{"n_kv_head": 13, "vocab_size": 50257, "positions": "rope", "rope_base": 10000.0, "init": "orth", "beta1": 0.9, "schedule": "wsd", "batch_tokens": 131072, "steps": 9667}
MLP neurons of a small language model. Each row is named by its layer, matrix (gate and up: input weights) and neuron, and shows model dimensions 96-223. Each number is 128 + 24 x the weight over its row's rms, rounded and kept within 0 to 255. Numbers have three digits each. A neuron's up and down rows have the sign that makes its largest values positive.
After each neuron's rows, "fires after" lists the tokens most often just before its 100 highest values on Wikipedia text that the model never trained on.

L4.gate3238:162159136127156093145133138101114152158128146142166157125116108125149151120127167159130144129136129159083132110149126092139119175119108105153119122117121161133166140132096123105097094154137127140147117091130109109128085085112113139112147083175142146088114098117131120063134123134164147148161073125138134115141134128124128137130127134146123121127096084113148148122121131180134132153102
L4.up3238:126062155138115129146099136128099109146105135166123093114117139141144131105142149131122126122104146150123128173112114113125134096134136171146126089164158140154115135112136094080135113169156143113084077133120092110160074127136180105195157089129191123142090144126155142116095121129165143141067083140111146114107115099139110148094140113155118112145124155144123131107127138172119142116132
fires after: "\n", " It", ".", " is"

L4.gate250:153125132158142131144156122135159107166115142133126118098090130157132079132148136137152128137118099101121121138158117135118153142118094107095110121121145137131116097138134084126116144125146108121132125112102119148108123123142133129088139128156142136134090103145127090197119122109124110155095086122131125113144126151135148138131134100112144166136120095138127107099128105107143117127140
L4.up250:134197141165148140169133128133140099100119135113124139093171125180079090094108101119155136185091140117122107140110103145141113156119122171133159154152164109166131123115118137123131130127105164126140154164118137129071110104166159139100130078129078135144093151126122147126125115125176133173143075115144118145157081156097109145145120115093117154163128118128114122119144089165117124142097
fires after: " the", "."

L4.gate1224:115072178146153137144119112118123163124157134127092118193170133157153127133090146115134154136163100135164122119117130144121145159107144123113099126158160143108087086119118124108096101130152119183098117123119114144119110117186108103130145148145138154148157118125132118152100085119139157144143151108098156158130105145110075087131127086146147145132132098161154127122167172111112156105132
L4.up1224:158094131090118157164127115108134139136142116151115129088118161123149136103129111141146128115138155132083105157127149152125103064084131147129132106160127151126125167121123108085126135094169123125138164129108169167125150123143199141124171150174153101109134138104124138161147121121135162146120169110158139125112120159148140093108140112135149144148159178135083167169155132150161111115129
fires after: " |", ";", "|", " Liberal", " 1", " as"

L4.gate931:185146116118187127143135132129112141124111120136113201165157136105117116144097117116136165121161112157104144129099126108079118171103107109119088133110129151096153152134089105176112129117131112125096140136142095129108106161167086156081146120099131076124148147178108111143183135137124152132132117103109119163143138144139121100125109156131134117138156109157097152119102098113179147122147
L4.up931:119155158147116105089122135131157161136140092151086110137121115175172129103094146113133141117101101154119111158104132149145142124126125107135111123086143133140098179113141143128146135125166136109143143143127108145107157136128144103107116138150151110121082121123103143134109161070113166100139148137146169134109153109125083137108154165103120156121120128138168155125116107163140148119134
fires after: " |", " 1", " 2", " Ministry"

L4.gate11:145101144152102138143151120094134154130098129140157102147125173160150123126116127108150110130128146094137084119138104118086134108113098140177118123154133151144170140099116141145135108125112132133124119119125116147140093121082127166075161127141094098103127127131143155130127064106150191181140142114063141117139112132117117111117123140170166139130133119113121176209130088123146135131115
L4.up11:157142093108114110139174207134145115132122118141085120089174122103159132164108160136129141107116160196113096177140109152121120147195126111125114124116153097143105114154133115133131153149130126107130116072178143083140098120179125065141095087124143130106147134141108096122112151134172113116112136097125082114145133133133156149061151080109160183121149106123154130124076143169130125090162
fires after: " the", ")", " is", "\n", " was", " an"

L4.gate445:153145116146145154117128124141127141166119097155130146116116085079107065150106111111136150118123144090195064102169143111117156147139131120113140106122125117144150066132144170132099113146182143148137078157097135101159137152150152117161106169116140115152086120103088166138121142124116102168095130143133117108112163170128096099141128083133096141096088063127135132081128084153159109114106
L4.up445:115167143143167167127130094148104089142143121119131133119125108146106125153114094100144145113154156129097159121108127134139168213146132101124116078162140123140095075103114136119130101184130165125117090153126099103163139099133129155099097165129099110130149105127127182119117069110148133159113100143107116087147115190141139123131155101145133142142096113149111121138180088139115148136108
fires after: "\n", ".", " Year", ":"

L4.gate2280:097162125132152102125092113141119116184169092152142119107126205136130137083118105092151092121127190149126124164142110115126120122101174156133137100114164094110169119129126095127121139115106125168139134144143132119171150166128136152130130152174110149120114092133148127143142138133110169130083149123143092141089196104153140148139147155136109127133134105106138127179132161101188112127114
L4.up2280:104146091121114081133151139146115193136135130097120127116107137127103142144111115164110143130107131134150105076139147116159134103083098131114149107149139136108124145109158164090136097104125094118134155097121069133149108138137114100120163126143158136117120124156126122140144138159138181114127129146127115167123158129114083115117136137145114154114096134112125132095100134124164148097117
fires after: ",", " in", "–", " In", "In", " of"

L4.gate1551:178152136135109086081136132154115145130124113145122129149149133123137089139067119091127104141109126130131120145125140123092115143117142134133136101140100151190147146109118132113145130138093113157148133117114095142114112105085121135164082149134142195100105140110143140106132134104151092072142157137137158129102073120121149077149136112138104109135100169153131128140125127129131127102125
L4.up1551:149133149135122122159155162140138132129127106129097139122111122141126133131154124134093114170132149118112145113091182155074123144127125120141127115153121115153132080124131134112150109145188099096147150106143091117127130100096087106156139158138129086106142141130157116126132119165129096046064145164079126079141146151096109125144107133084133120144136128112135131094128107121116135092090
fires after: " the", " most", " The", " is", " |", "The"

L4.gate2518:141113163144116200133143139134121186119133095152151162143128127095140123136117154129120089160159143105099129124154125173122139123126109135114126157111117159118160104154087140096134086111127115160129130069149101073108135090152109117117116098176102202158158088134108100148122141116153109142105156098159129131107129130118136098165147124121146152154133110139133126090141135105164147128103
L4.up2518:132093132129144112121122113124157156131124118101130121138118145133098150169100160150079129099115153129148142114129118090118125143083096153135131114129163107109111117114129153143107132163108087104111108139153132107128154141101158162156135144117161114127139094101089108112110103133113085116156126122087089107083146164126097079125167091112129160159142156151165136121146113129176087141134
fires after: " the", " The", "The", "."

L4.gate2878:166186131155148157160135091117125130138118088134177129091127159163109125153095165108167130151149158123115121138140117156098162155155143145132127123143114124137153108128129111133081125157094162077112150133164121127084121083115139154122126089106150139144140097141140108124134139095113132111153154112121114090131106160127146145157117087166137102123157155132143151104155143147134198132106
L4.up2878:129123142146108116130143118114129099098149147110116132092142140091137091142156152136123121141142133148138139142078101126131116147104180087147124130142094151133101132143157144142133114127152099143107169153137116126079140145128058124136143108142130119128144121130082144100133139138088133120115107092100136123116107065130152107114153111086176098116135148134104176121159107125151136132115
fires after: " the", " The", " (", "The", ","